python train.py --num_attention_heads=4 --norm_place="pre" --norm_eps=1e-06 --init_std_down=0.00419
MLP neurons of a small language model. Each row is named by its layer, matrix (gate and up: input weights) and neuron, and shows model dimensions 80-207. Each number is 128 + 32 x the weight over its row's rms, rounded and kept within 0 to 255. A neuron's up and down rows have the sign that makes its largest values positive.
After each neuron's rows, "fires on" lists the tokens most often at its 100 highest values on Wikipedia text that the model never trained on.

L4.gate85 [146 156 170 131 130 121 137 152 142 137 136 154 165  78 150  45 122 126 110 101 163 137 123 100  73 104  91  78 153 132 120 136 143 113 101 122 172 169 159 172 124 164 137 159 105  81  95 144 103 120 123 125 132 121  83 132 118 113 132  83 121  96 159  75 196 102 105 123 112 105 111 120 156 190 104 121 107  86  86 142 139 118 112 178 120 148 132 149 101 117 165 172 133 160 123 120 107 151 115 154 179 164 159 141  85  75 123 183 114  85 113 157 161  88 139 139 181 167 135 154 138 118 122  73  95 153  75 117]
L4.up85 [127 138 127 146 153  87 124 114 114 119 219 154 134 142 131 173 109 135 158 139 148 119 124 140 117 111 130 138 129 169 138  80 145  87  85 148 112 121 135 152 166 148 102 103 134 127 151 143 119 104 164 109 154 115  92 137 126 216  37 119 103  63 126 106 135 135 108 166 125 112 125 152  96  77 114  50 121 121  90  75 142 187 166 117 148 148 161 127  77 102 145 123 132  86 115 117 164  94 145  85  94 126 157 141  77 122 119  94 144  88 107 135 182 135 115 144  62 156 126 151  91 129 158 126 165 168 121 119]
fires on: "ed", "ter", "e", "ished", "ali", "al"

L4.gate185 [ 85 126 109 135 138 107 136  76 132 188  84 118 125 116 122 122  57  74 133 184 147 115 193 110 127 134 161 102 119 101 162 158 142  75 183 173 175 158 147  91 106 107 121 147 130  75 133 143 124 142 116 131  59 163 105 199  87 136 197 159 141 138 115  95 131 128  89 118 179  94 166 133 161  95 103 169 101 163 118 138 137 109 137 143 104  81 157 162 127  96  95 177 165 148  81 128  71  86 164 159 133 160  74 174 114 178 151 149 150 110 104 163 144 142 123  70 131 127 147 214 143 128 105 156 141  94  59 151]
L4.up185 [173 192 150 136 140  79  86 142 116 120 115 197  96 169 171 112 140 147 142 139 112  46  87 176 128 108  89  77 154 148 186 154 150  56 116 111 122 126 141 157 149 164  91 145  64  94 152 144  95 147 122 136 107  82 110 162 140 142  74  75 174  91 150 123 184 149 193 166 106 134 143  99 124 126 133 110  94 122 142  83 133 110 140 147  76 163 142 132 135 200 162  93 142  87 129  85  87 128 134 129 154  91 116 113  99 100  81 124  70 103  91 156 160 114  52 129 131 158 153 145 112 146 115 143 166 103 149 187]
fires on: "ul", "|---|---|---|---|---|", "cul", "198", "|---|---|---|---|", "out "

L4.gate36 [139  98 128 188 143 150 135 173 120 194 117 114 170 113 168 108 125 125 116 126 186 145 117 194  97 154 104 118  84 122 135  88 143  96 177 133 141 136 195 144 154 155 163 146 167  76 161 106 136 107  94  52 159 171 112 140 103 143 140 108 155 129 125 100 127 101  94 150 148 120 131 103 105 106 141 176  89 121 130 192 136 142 127 134 155  70 120 146 133 129 116  92 178 170 135 117 163 161 181 140 146 173  87  43 177 153  86 162 151 144  94  75 139 107 113 102 103 101 128 163 144 131 146 101 138  53 117 112]
L4.up36 [167  76 107 161 102  86 114 157 146  79 147  86 133 120 157  82 102  99 143 112 150 142 118 165 150 213 127 144 128  67 174 131 157 120 140  96 112  85 145  81  90 147 138 127 149  98 173 162 219 137 172 141 137  81 147  84 128 148 150 148  93 151  79 155 100 167 124 110 117 108 132 131 147  54  87 118 104 136 130 173  74 167 132 143 154 120 104 148 156 106 152 123 138 116  83 194 148  98 136 131 117  85 155 117 116 172 127  87 178 111 144 135 174 116 131 148 116 141 151 162 136  94 124 126 128 161  96 140]
fires on: "ot", "at", "ar", "ative ", "ad", "ut"

L4.gate196 [152 122 118 135 167 151  84 111 169 149 178 126 131 151 128  92 125 105  80  47  81 141 145  81 122 110 126 156 123 154  96 127  84 145 136 115  88  88 208 154 147 111 127 135  90  97 138 142  95 112 109 112 114  82  45 145 102 117 104 147  86 122 128 153  95 145 157  79 200 126  97 121 146 159 109 147 151  63 101 148 183 130 165 152 164 169  89 157 113 125 135 125 176 131 132 141 110 101 120 142 193  77 127  98 145 125 140 144 130  72 100 150 167 117 150 105 116  71  98 151 122 121 132  84 157 123  86 101]
L4.up196 [ 95 166 166  89 162 154 132 125 114 193 113 115 130 151 140 127 124  77  98 114 128 116 109 106 121 164 125 109 148  77 116 122 176 159 113 141  99  67 146  77 124  95 148 177 102  98  95 153  98  96 112 153 119  99 153  71 130 136 107 146 140 168 147 109  71 133 180 146 157 100 177 196 129 132 154 145 132 116 193 192 161  23 199 120 120 200 105 201 134  73 215 101  81 166 133 159  92  58 131 120 124 150 144 144  93 130 124 145 191 111 152 142  75 118 124  77 100 134 138 118 185 156 118 144 131 151  87  96]
fires on: "b", "it", "t", "reg", "B"

L4.gate601 [164 216 100 133  74 106 118  91 135 107  62  82  31 161 142 127 120 141 126  50 160 161 156 160 173 180 142  97 112 114 118 152 118  90 117  93 113  97  99 148 177 102  67 123  94 119 177 114 165 139 133 155 207 124 109 118  78  84 113 112 126 202  99 155 132 112  82 150 150  70 135 141 147 120 101 123 100 174 104 127 111 187  99  87 120  71  93 154 149 177  78 117 127 171  98 111 169 129  65  98 166 158 129 127 145 115 126 125 182 111 122 113 124  65 144 111 133  99 100 125 133 170 124  72 101 121 138 152]
L4.up601 [171 174 137 196 134  87 106 123 178 149 148 151 146 101 151 137 181 114 172 113 113 142 140 143  88 125 154 121 102  77 141  53  76 179 157  74 109 110 170 151 132 153 105 149 155 123 133 138 171 119 108 153 164  90  79 130  96 147  84  68  99 109 106 124 167 139 139 133  45 136 128 115 164 154 145 102 123 114 168 142 163 134 146  98 150 137  82 139 101 142 140 114 131 153 108 108 163  93 131  77  83 156 175 142 121 130 130 121 130 127 123 134 138 190 139 127 148 169  82  91  85 152 120  83 153 154 169 111]
fires on: "ad", "ch", "id", "ind"

L4.gate548 [ 75 130 163 155 129  89 167 188 122 179 131 154 124 116 105 173 112  66 101 103 147 119 151 165 116 142  97 193 106  26 104 172 145 133 103 106 157 172  95 155 174  54 148 149 117  79 172 105  99  88 150 128 101 119  97 137 124 129 143 109 135 140 191 152 115 108 147 118 119  83 150 176  88 178 146 160 124 173 128 150  86 161 149 127 143  76 125  98 145 129 115 130 142 164 122  92 120 105 100 158 178 162 166 137 137 106 136 107 118 102 106 222 124  60 160 156 130 117 153 112 129 109 149 140 147  85 110 178]
L4.up548 [134 175 150 142  63 116  93 157  62  97 113 227 183 114 136 105 171 116  79 168 115  90 149 194 220 159 102 122 121 153 158 132 104 187 109  99 107  88 161 165 175 103 114 156 157 172 108 119 130 156 110 113 119 113 157 102  73 116 102 138 148 117 156  91 117 159 115 129 125 139 139 141 165 117  68  94 127 158  82 117 136 111  80 142 136 163 180  87 141 123 132 122 171 119 119 158 184 110 165 111 134 203 154  94 193 142 150 167 127 110 157 154 126 139 117 143 129 171 134 148 129  91 140 116 170 159 135 151]
fires on: "as ", "was ", "the ", "a ", "=", "is "

L4.gate660 [135 119 154 156  81  90 135 123 120 109 139  53  74  72 114 105 108 133 125 109 103 112 142 147 126 122 116  94 108 125  96 187  92 109 138 130 118 163 140 107  33 117  91 127 105 123  92 134 182  89 148 188 126 138 142  94 160 118 123 124 120 129 107  97 111  90 167  94 108 108 158 121 160 117 105  63 117 176 109 101 165 106 157 187 172 116 148 166 124 126  68 111 119 159 127 138 122 136 121  97 134 180 140 105 129 111 125 158 121 129 146 101 128  87 173 169 139  48 118  79 122  95 162 118 133 202 146  94]
L4.up660 [153 140  88  80 111 144 166 157 107  91  90  96 117 205 118 110 146 126 130 140 129 153 161 111 114 151  99 130 125  69 189 133  92 166 125 161 169 156  53 108 117 122 120 116 143 127 141  89 124  86 128 213 130 105 177 102 149  84 147 111 128 221 164 146 176 129 149 172  96  96 166  89 222  58 114 123 146 144 103  90 131 136 101 154 123  98 129 181 185 114  57 118 144 167 133 127  83 104 120 105 106 112  68 142 114 127 124 110 155  82 112 152 148 142 174 125 110 115 111 151 178 104  81 116 143 158 103 154]
fires on: "pre", "un", "ly ", "anc", "over"

L4.gate668 [114 125 140 135  90  85 178 174 102 168 149  93 142  61  65 148 123  86 186 104 152 146 135  54 131 122 116 112  89 108 185 124 151 142 104  97 155 123 113 105 133 102 114 163 109 127 140 152 111  85 126 143  79 126 184  72 155 139 156 129  58 111 119  83 211 108 168 132 120 136  89  74 104 144 132 132  86  98 151 115  51 154 131 172 135 131 154 145  81  90 122 126 110  81  85  82 105 171  79 136  90 144 133 161 143 123 165 141 165 171 167 137  79  79 149 143 143 184 117 146 118  85 171 210 141 118 118 101]
L4.up668 [141 167 139 159 123 101 160 142 160  84 123 135 177  74 144 120 207  78 159 105 185 142 118 174 153 164 101 121 124 143 167 141 168  87 128 131 157 131 152 158 156 149 109 137 132 102 144 100 128 118 152  90 142 150 179 114 145 150 132 155  78 175 155 159 140 157 126  68  85 115 163 134 173 169  92  54  94 129 119 220  57 165 121 142 129  99 156 111 116 131 147 111 167 178 130  70 127 113  78 161 153 149 142 192 117 108 128 142  65 107 174  85 119 108 152 121 153  86 100 116  94 169 133  81  89 109 151 107]
fires on: "ti", "c", "é", "ag", "ac"

L4.gate369 [149 123 141 160  96 186 113 167 167 135  57 139 147 117 170 151 121  88 160 100 145 105 172 205 129 172  80 108 114 134  67 103 109  66 149 135 125 147 107 159 136 118 100 127 112  92 103 150 100 108 121 125 115 167  80 186 108  23  90 134 132 163 137 134 115  59  81 175 124 100 121 107 119  84 134 140 133 103 171  71 120 159 129 102 132 152  74 162 161 118 112 124 102 112 119 104 221 125 119 171 147 115 123 119 166 143  92 147 134 133 102  87 113 154  72 139 118  90 101 187 172 110 153 123 124 109 107 134]
L4.up369 [143 176 130 136  51 124 177 139  66 108  79 127 149 122  86 146  81 198 159 100  80 138 113 170 122  72 111 156 172 151 141  84 203 138 157 194 138 110 124  89 142 159 178 101  89 175  88 161  95 132 115 112 133 134 163 126 163  96 141 185 154 162  86 142 114 173 143 103 120 123  40 101 145 181 115  56 152  76 106  98  93  96 139 100 114 186 127 182 109 158  81 116 131 105 157 160 114 139 121 152 137 159 166 119 188 137 163 184 122  52  95 161 112 138 133 128 136 117 128 152  64 113 131  87 106  99 136 114]
fires on: "eng", "res", "pl", "os", "of ", "fac"

L4.gate340 [134  75 129 104 183  94 114 106 114 106 161  82 118 137 167  79 165 148 103 109 161 211 167  75 150 119 186 101 163 100 134 109 130 141 127 131  86 108 156 131 169 166 112  92 148 118 129 111 148  99 156  91 118 137 171  50 117 168  88 119  84 154 130  64 150  62 119 120 109 126  71 164  76 135  99 140 121 192 149 102  90 116  97  63 140 162 137 156 151 161 123  89 122 110 121 107 166  83 135  95  92 132 163 114 163 163 120 191 184  89  92 127 136 130 188 141 107 160 146  76 100 139 117 145 127 212 187 112]
L4.up340 [116 128  93 126 162 117  99 129 127  96 174 102 138 158 162 146 143 177 143  51 122 121 111  90 146 132 112 192 129 103 126 119 150  86 141 100 142  88  96 184 152  73 131 180 174  84 156 137 134 176 136 103 131 133 148 109 126 134 142 215 161 144  96 125  87  12 152 147 119 167 147 134 128 102 186 160  97 117 121 194 125 118 107 134  74 121 124 112  92 142 161 121 192 106 145 159 117 157 129 132 100 172 164 148 120 107 135 117 111 101 107 118  92 118  81 146 151 159 167 106 111  98 152 126 171 125 113 189]
fires on: "ip", "k", "y", "ich", "j", "i "

L4.gate319 [179 144 111 119 149 127 137 125  62 143 120 157 135 139 137 159 131 123 120 143 130 139 121 168 108 149 153 119 104 187 114 154  97 159 143  96 119 154 115 170 138  96 160  97 111 181 212 151  84 178 105 161 160 138 102 122 175 108 147  89 189 150 171 133 115 121 115 189 132 103 131 135 136 121 103 124 212  86 125 168  93 116 145 144 152  78  43  85 105 165 141 128 132 137 132 156 186  79 102 136 135 110 150  98 139 146 118 128  81 148 166 147 138  78 104  84 161 118 126 171 116 107 138 107 182 152  81 118]
L4.up319 [156  96 111 127 132 128 157  65 118 117 121 168 101 151 134  96 130 128  97 106 141 228  82 183 119 124 127 114 129 154 165 104 188 159  94 167  62 129 129 178 159 118 158 124 118 182 154 174 118 116  95 161 125 158 141 118 109  94 200  66 158 104 133 102 143  69 129 179 163 166 132 121 124 116 105 116 144 151 120 170 122 116 118 110 228  50 129 147 110 145 143 135 128 125 128 134 150 125 141  92 146 163 143 151 169 177  83 104 105 124 181 171 142 101 110  95 157 163 162 158 172 146 114 139 146  92  64 113]
fires on: "| ", ": ", "by ", "of ", "= "

L4.gate506 [106 151  74 149 142 127 144 152 153 118 162 131 144 135 133 154 143 131 108 142 106 144 179 133 151 160 168 143 128 124 171  92 155  49 130  96 184 109 169  99 171 143 100 110 135 125  82 121  85 171 147 144 162 142 160 184 100 156 132  61  80 157  86 151 104 145 147 101 150 145 145 138 109 134 178 129 156 180 144  87  96 107 133 124 112 108  91 126 127 128 170 170  73 173 103 111 145  53 170 181  61 126 118 141 147 118 171  81 156 149 133  94 158 138  98 160 147 136 118 174 185  89 166 155  83  70  86 116]
L4.up506 [ 89 154 179 132 198 169 108 181 107  85 125 171 134 170 130 159 125 119 106 199 156 131 133 156  89 131  81 117 172  98 115 113 106 123 143 171 152  91 180  91 149  93 147 130 146 101  96  77 180 177 147 125 125 123 188 121  81 151 104 174 148 173 102 114 158 104 174  47  52 104 130  99 129 124 144 126 176 105 135 142 132 155 185 160  81 119 196 135 144 159 113 117 146  82 110 133 126 122  89 105 136 164 135 129 127 107 139 127 152 135 153 107  91 134 144 171 161 177  73 156 197 113 107 172 124 133 115 180]
fires on: "ick", "\n", "Title ", "ic", "ib", "ac"

L4.gate639 [140 126 110 126 103  62 123 148 137 137 170 137  96 106 120 124  59  79 162  60 108 181 173 192 163  85 103 176 139 143 135 116 134 125 146 126  91 132 161 129 105 125 148  93 125  91 172 156 160 123 209 191 147 126 115 180 124 193 110 106  78  70 129 145 110 115 176 154  73 125 142 205 103 143 130 150 117 120 110 162 164 135  83 118 167 102 140  77 123 157  87 100 135 106  88  88 123 105  86 122  90 141 102 165 123 112 102 145 174 141 117 151  99 116 131 150 127 181 148 124  61 113  93 150 114 134 106  75]
L4.up639 [168 155  92 158 124 142 143 101  96 122 149 152  61 153 127 109 102 145 151  74 140  92 183 144  78  86  93 163 120 115 121 139  79 105 156 133 161 127 117  77 127 139  92 133 146 144 135 168 112 149  92 164 154 150 101 155 130 133 100 153 160 182 129 143 102 191 136 158 114 166  63 101 150  83 130 187 114 124 182 151 163 205 200 141 160 120 100 134  64 142  42 133 172 130  71 120 171 131 152 108 116 129 173 158 158 183 107  84 149 133 193 199 137  96 148 158 101 154  82 117 125 101 136 133 153 163 127 123]
fires on: "ac", "ap", "q", "op"

L4.gate232 [162 106 122 121 114 134 119 152 160 193 127 119  96 104 155 106 138 129 218 101  48 149 173  86 204 143 183 178 132 116 107 171 134 108 139 171 118 100 125 152 118 116  94 214 107 147 150 119 139 171 135  56 115 120  73 179 165 113 131 142 113  88  91 128 127 144 144  96  78 147  61  92 114 123 145 181 189  83 109 136 157 112 146  77 118 147  97 126 112 100 156 172  85 166 136 122 102 170 166 137 193 129 122 120 107 117  72 134 130 114 141 181  97 202 182 135 177  94  89 130  78 132 162 120 153  88 153 169]
L4.up232 [158 153 163 153  87 102 148  83 105  96 128 213  88 138 138 128 194 117 113  88 118  53  89 107 117 166 136  81  76 120 117  96 114 113  95 141 186 152 112 126 149 100 151 160 108 148  78 217  65 189 157 132 134 113 146 171 122 103 101  42 171  46  89 147 127 156  99 116 119  71  55 192 129 135 119  77 183 147  79 130 146 115 104 135 128 146 144 128 122  99 151 105 102 148 158 143 161 113 169 199 113  98 166 120 113  70 136 148 136 151 128 137 134  89 108 128 132 158  90 129 116 120 177 118 101 114  64  81]
fires on: "per", "show", "rol", "so ", "gr", "pos"

L4.gate222 [ 92 104 119 114 142 121  89 143 152 118  81 150 121  72 154 158 140 144  89  55 198 156  75 109 166 168 131 105 158 114  48 155 145 107 145 110  69 151 123 122 156 145  55 149 171 110 174 115 141  85 137 181  66 146 129 134 138 103 128 129  70  96 103  96 137 146 137 105 108 149 158 120 104 130 122 134 128 132  99 170 139  93 110 147 111 215  90 171 128 148  84 129 121 102 109 136  65 149  57 227  94 110 107 136 140 173  99  66 130 141 179 106 147 127  89 159 157 122 106 154 139 125 143 109 140 142 143 162]
L4.up222 [118 141 146 204 128 146 102 143 137 149 201 116 145 120 159 117  40 154 122 141 180 178 108 144 149 197 163 147 114 160  83 124 126 147 124 140 162  89 110 124 149  77 172 128 147  99 156 145 131 146 148  79 155 119 140 133  64 153 107  53 131 125 149 133 123 159 162 155  88 163 128 132  91  96 153 128 112 126 152 139 143  91 153 161 106 108  81 136  91 118 120 105 117 115 106 128  83 158 109 133  95 120  94  79  93  83  76 155 119 202 183 146 133 167  87  88 138 160 144 168 170  88 119 161 136 107  89 108]
fires on: "ot", "par", "attemp", "og", "ys"

L4.gate418 [ 68  75 129 110 155 169 125 144 100 155  91 105 121 139 134 137  71 151 123 180  85 156 136  78 118 157 182 196 131  95 171 143 116  86 106 132 124 151 172 123 108 121 119 100 155 149 169 180 151 174 111 136 177 167 117 166 129 168 158  95 112 125 127 117 119 119 149  98 147 163 102  83 138 153 131  78  92  98 162 137 134 108 167 119  76 146 151 170 179 191 100 177 134 110 156 128 151 142  97  93  86 127 132 114 130 161 149 128 120  57 105 150 162 168 100 138 130 181 135 128  94 109 135 146 157 110 182 177]
L4.up418 [154 107 147 132 166 143 137  87 126  99 176 126  70 154 142 190  98 163 132 193 111  56 170  85 161 115 116 131 118 115 100 137 136  93  78 158 117 116 171  93 148 147 128 156 113  46 135  71 122 159 178 110 105  94 150 212 152 190 184  49 164 185 126  75 163 148 160 168 119 138 129  95 199 160 104 109 159 157 134 126 134 119 145 156 151 142 129 117  59 179  97 138 118 137 129 109 131 153  93  70  87 137 178 169  98 167  77  96 127 181 137 120 183 122 109 144 138 123  70 106 133 175 114  86 160 102 103 129]
fires on: "known ", "is ", "born ", "as", "also "

L4.gate266 [133 141 115 123 144 121 116  94 111  82 102 197  65 114  85 105 137 133 146 118 117 145 110 148 193 135 154 116  99  91 104  70 132 148 201 155 132 162 141 100 111  98 176 119 128  97 173 169 148 119 129 168 164 132 125 108 193 125  98 157 124  73 150 165 162 142 126 145 166 101 126 171  88  74 102 152 128 122 144 154  95 112 162 148  94 104 113 149 127 188 194 146 176 153 120 123 146 145 108 100  74 110 123  61 134 168 121 152  66  62 131 130 107  48 181 113 147 135 150  79  63 110 111  88 118 147  84 122]
L4.up266 [130 140 114 122 194 114 130 147 185 215 160  96 173 167  92 126  89 210 156 165 151 107 137 118 122  78 186 136  52  36  94 121 163 142 130  85 139 102 127 105 110 141  76 159 149 124 171 173 192 106 159 121 130 114 120 129  88 137 125 130 149 129  86 152 119 134 131 133 121 110 100 117 145  90 123 158 177 154  70 145 148 104  99 154 168 150  35 132  96  98 149 169 122 145 179 136 125 144 142 116 113 180 127  87  87 110 126 145  95 113 168 147 143 117 156  71 137 149 124  96 102 126 106 126 104  81 103 124]
fires on: "i", "end", "n", "bor", "li"

L4.gate641 [107 127 155 127 138  95  69 108 113  81 117  60 127  80  70 118 105 129 134 122 192 136 185 147 149 107 120 115 100 149 149 147 140  75 177 228 110 136 129 112 107  74 134  72  88 154 130  33 171 152 124 148 123 133 122 115 157 154 150 174 129 164  79  75 130 161 135 112 143 150 141  83  84 137 144 183 111 117  64 133  77 166  86 117 131 164 104 103 114 140 101 136  78 115 145 138 165 110 129 122 128 127 161 178 173 101 147  81 137 132 108 105 109 105 179 151 114  98 147 111 105 140 114  57 125 146 149 121]
L4.up641 [113 126 142 144 158 110 114 157 127 139 137 116 157 182 119 161 121 109  96 139 156 145 153 149 137  75  96 148 108 160 133  99  74 164  98 145 160 148 138 117 115 146  86 116 133  25 133 161 182 151 124  91  90  97 116  66 113 136 155 128 249 113 142  93 162 134 114 117 152 122 164 196 123 104 141 122 169 155 218 100  88 168 151 171  96 166 114 149 113 156  97 168  94 169 165 158 224 124 148 182 135 141 165 124 144 172 135  88 144 138 116 150  91 146 150 135 117  89 110 151 205 109  94 132  67 138 104 156]
fires on: ": ", "vi", "i", "Website"

L4.gate216 [136 121  65 144 131 162 117 172 128 101 126  68 103 131 146 145 182 153  97 120 121  92 125 103 125  88 124  95  48 165 160 168  96 113  63 133 109 110 128 139  68 138 159 112 190 112 159 131 144 103 135  83 202 150 157 125 167 126 158 154 217 182 148 126 107 122 120 101 149 183  66  92 172 108 123 134 170 160 169 149  73 105 150 131 125 156 134 140  89 123 123 117 144 169 145 173 146  79 147 110 108 145 136 139 159 132 119 206 181  95 159 100 126 152 140 121 136 107  98 127  88 114 170  99  97 141 157 115]
L4.up216 [146 116 108 166 121 147  99 204 116 168 122  72 123 179 145 156 229 117 104 147 124 119 118  65  91 130 119  98  80 102 103 130 104 134  66 132 121 141 209 142 112 104 164 104 118 169 152 131  75 142  98 149 104  95 161 147 112 103 115 117 120 124 151 134 149 119  95  91 151 104 169  99 130 155 158 132 106  80 172 138 106 109 141 199 108 162 138  63 104  88 136 101 167 143 103  98 138 168 157 125  88  63 149 151 164 125 122 152 124 117 117 131  76  77 176  86 143 127 106 136  47  62 136 118 102 151 198 139]
fires on: ", ", "film ", "single ", "band ", "album "

L4.gate679 [133 184 114 127 198 174 120 143 145 158 148 152 165 160 121  95 125 127 141 106  74  38 160 103 157  97 143  88  61 160  89  86 136  65 117  94 151 106 108 186 134 123 138  83 121 145 125  76 154 167 123 116 123 144 122 111 101 130  93 138 203 132 148 100  60 151 180 129  93 158 116 160 152 166 225  94 134 125 146 209 105 165 148 116 154 158 126 126 112 163 165 152  90  94 149 154  86 153 122 161 107 196 135 138 129 128 110 144  76 169 118 140 172 183 140 100 137 102 149  97 122 120  82  84  67 119 107 122]
L4.up679 [138 131 123 152 128 132 162 112  94 208  42 106  87 121 152 104 129 128 113  82  88 140  56 186 137 141 141 149 135 111  85  91 170 119 175 148  82 159 137 113 104 121 147 104 140 116 121 135 138 109  88 110 166 131 127 161  90 109 134 157 186 164  88 128 134 107  72 122 153 118 173 143  85  98 122  78 130 143 209 125 141 160 115 117 150 119 169 119 145  71  80 129  80  89 110  61 140 128 100 119 135 111 102 124  99 174 144  73 195 181 115  87 137 119 153  90 140 114 160 152  77 129 145 114 182  97  97 160]
fires on: "r", "em", "mater", "on"

L4.gate98 [121 140 143  55 140 106  78 134 137 114 140 100 148 115 128 117 121  66  81  82 108 145 100  66 108 117 138 144 145 131 130  98  94  75 155 108 143 147 154 141 105  86 127 144 164 115 151  77  89 111  98 147 126 132 126 141 106 153 106 146 163 132 131 114 117  84 156 118 112 132 143 121  61  72  60  93 108 143 124 200 149 136 165 134 152 125  79 145  97 143 114 146 184  99 128 117 154 164 163 108 101 108  85 145 116 165 205 116 153 171 131  93  80 124 145  92  90 147  92  97  91 139 141 149  91  48 114 177]
L4.up98 [120 121 189  82 121  92 103 117 149 126 166 188 131 157 150 123 171  63 117 140 117 131 112  95 148 124 142 151 124 165  86 152 100 175 149 135 141 118 182 129 100 139 204 111 148 131 105 131  98  99 139 112 135  83  66 158 103 116 160 100 159 145  94 143 106 164 245  85  80 125 130 143 127 103 131 166 148 117 114 172 166 116 135 140 163 142 112 118 140 141 146 114 182 118 145 165 144 148 118 101  74  76 144 123 114 130 152 170 133 124 117 149  82 164 186 122  94 143 132 103 171  15 106 138 142 152  97 171]
fires on: "und", "pro", "ang", "ann", "com"

L4.gate336 [145 181 136 116  85  98 179 114  98 154 117 144 135 134 102 130 113 141 111 142 188 152 150 181 128  97  93 102 122  87 162  87 184  93 121 106 188 156 125  85 110  96  84 166 157 120 201 113 136 118 116 119 109 100  94  73 111  89 167 144  94 104  96 203 177 103 123 137 166 145 142  79 135 166 136  96 148  79 131 161  77 172 145 139 158  98 127 160  94 162 157 100  90  85 126 112 150 165 125 162 116 212 184 121 183 197  72  63 113  85 164 113  78 114 114 107 144 125 143 128 144 159 101 148 165 145 154 109]
L4.up336 [108 102 152 147  92 128 151  80 109 123 131 147  95 132 139 117  96  93  48 183 108 119 124 135  79 170  99 194 146 103  34 148 171 169  94 113  70 123 167 161 144 138 136 166 167 132 177  86 152  98 124 109 148 169 121 145 158  83  63  95  94 127  64 176 142 194 121 158  96 108 131 100 182 120  72 139 103 102 102 158 184 110  79 138 154 185 117 132 119 111 153 152 160  89 157  98 144 154 139 114 111 179  98 107 142 141 169 131 135 124 137 116  75 140 118 135 152 115  96 133 119 114 120 138 148 122 163 135]
fires on: "by ", "By ", "ich", "from "

L4.gate158 [101 141 108 109 108 135 182 106 115 113 108 110  78 140 192  78  97  89 161 118 118 166 126 102 113 100 134 141  84  84 157 114 142 133 155 106 201 178 123 119 160 136 137  67  96 191 117 128  99 100 161 115 114 173  88 125 145 133 175  68 107 124 157 108  98  89 135 144 134 128 131  98 137 168 130 168 155  48 156 171 115  70 153 141 170 142 161 152 148 116 140 149 145 153 168 111 101  74  76  97 113 114  83  96 107 128 157 169  89 104 133 110 132 159 162 118  89 123 142 143 120 142 136 116 124 147  97 161]
L4.up158 [ 69 142 120 191 133 202 147  97 136 122 107 116 140 206  85  66 140 122 114 157  73 118 128 112 144  99 109 123 100  53 138 139 128 140 117 100 105 231 138 155 180 106 128 152 167 198 121  96 138 147 204 191  63 113 132 145 128 157 137  82 131 127 125 161 128 138 150 118 120  34 169 135 131 145 148 146 156 153 123 116 131 159 136 123 125 117 166 160 107 124 127 111 153  99 163 132 144 159 111 118  49  92 142  86 157 166 144 143 109 132 117 126 115 166 168 147 134 134 180 125 153 101 122  76 191 106 132 132]
fires on: ": ", "s ", "| ", "o ", "- "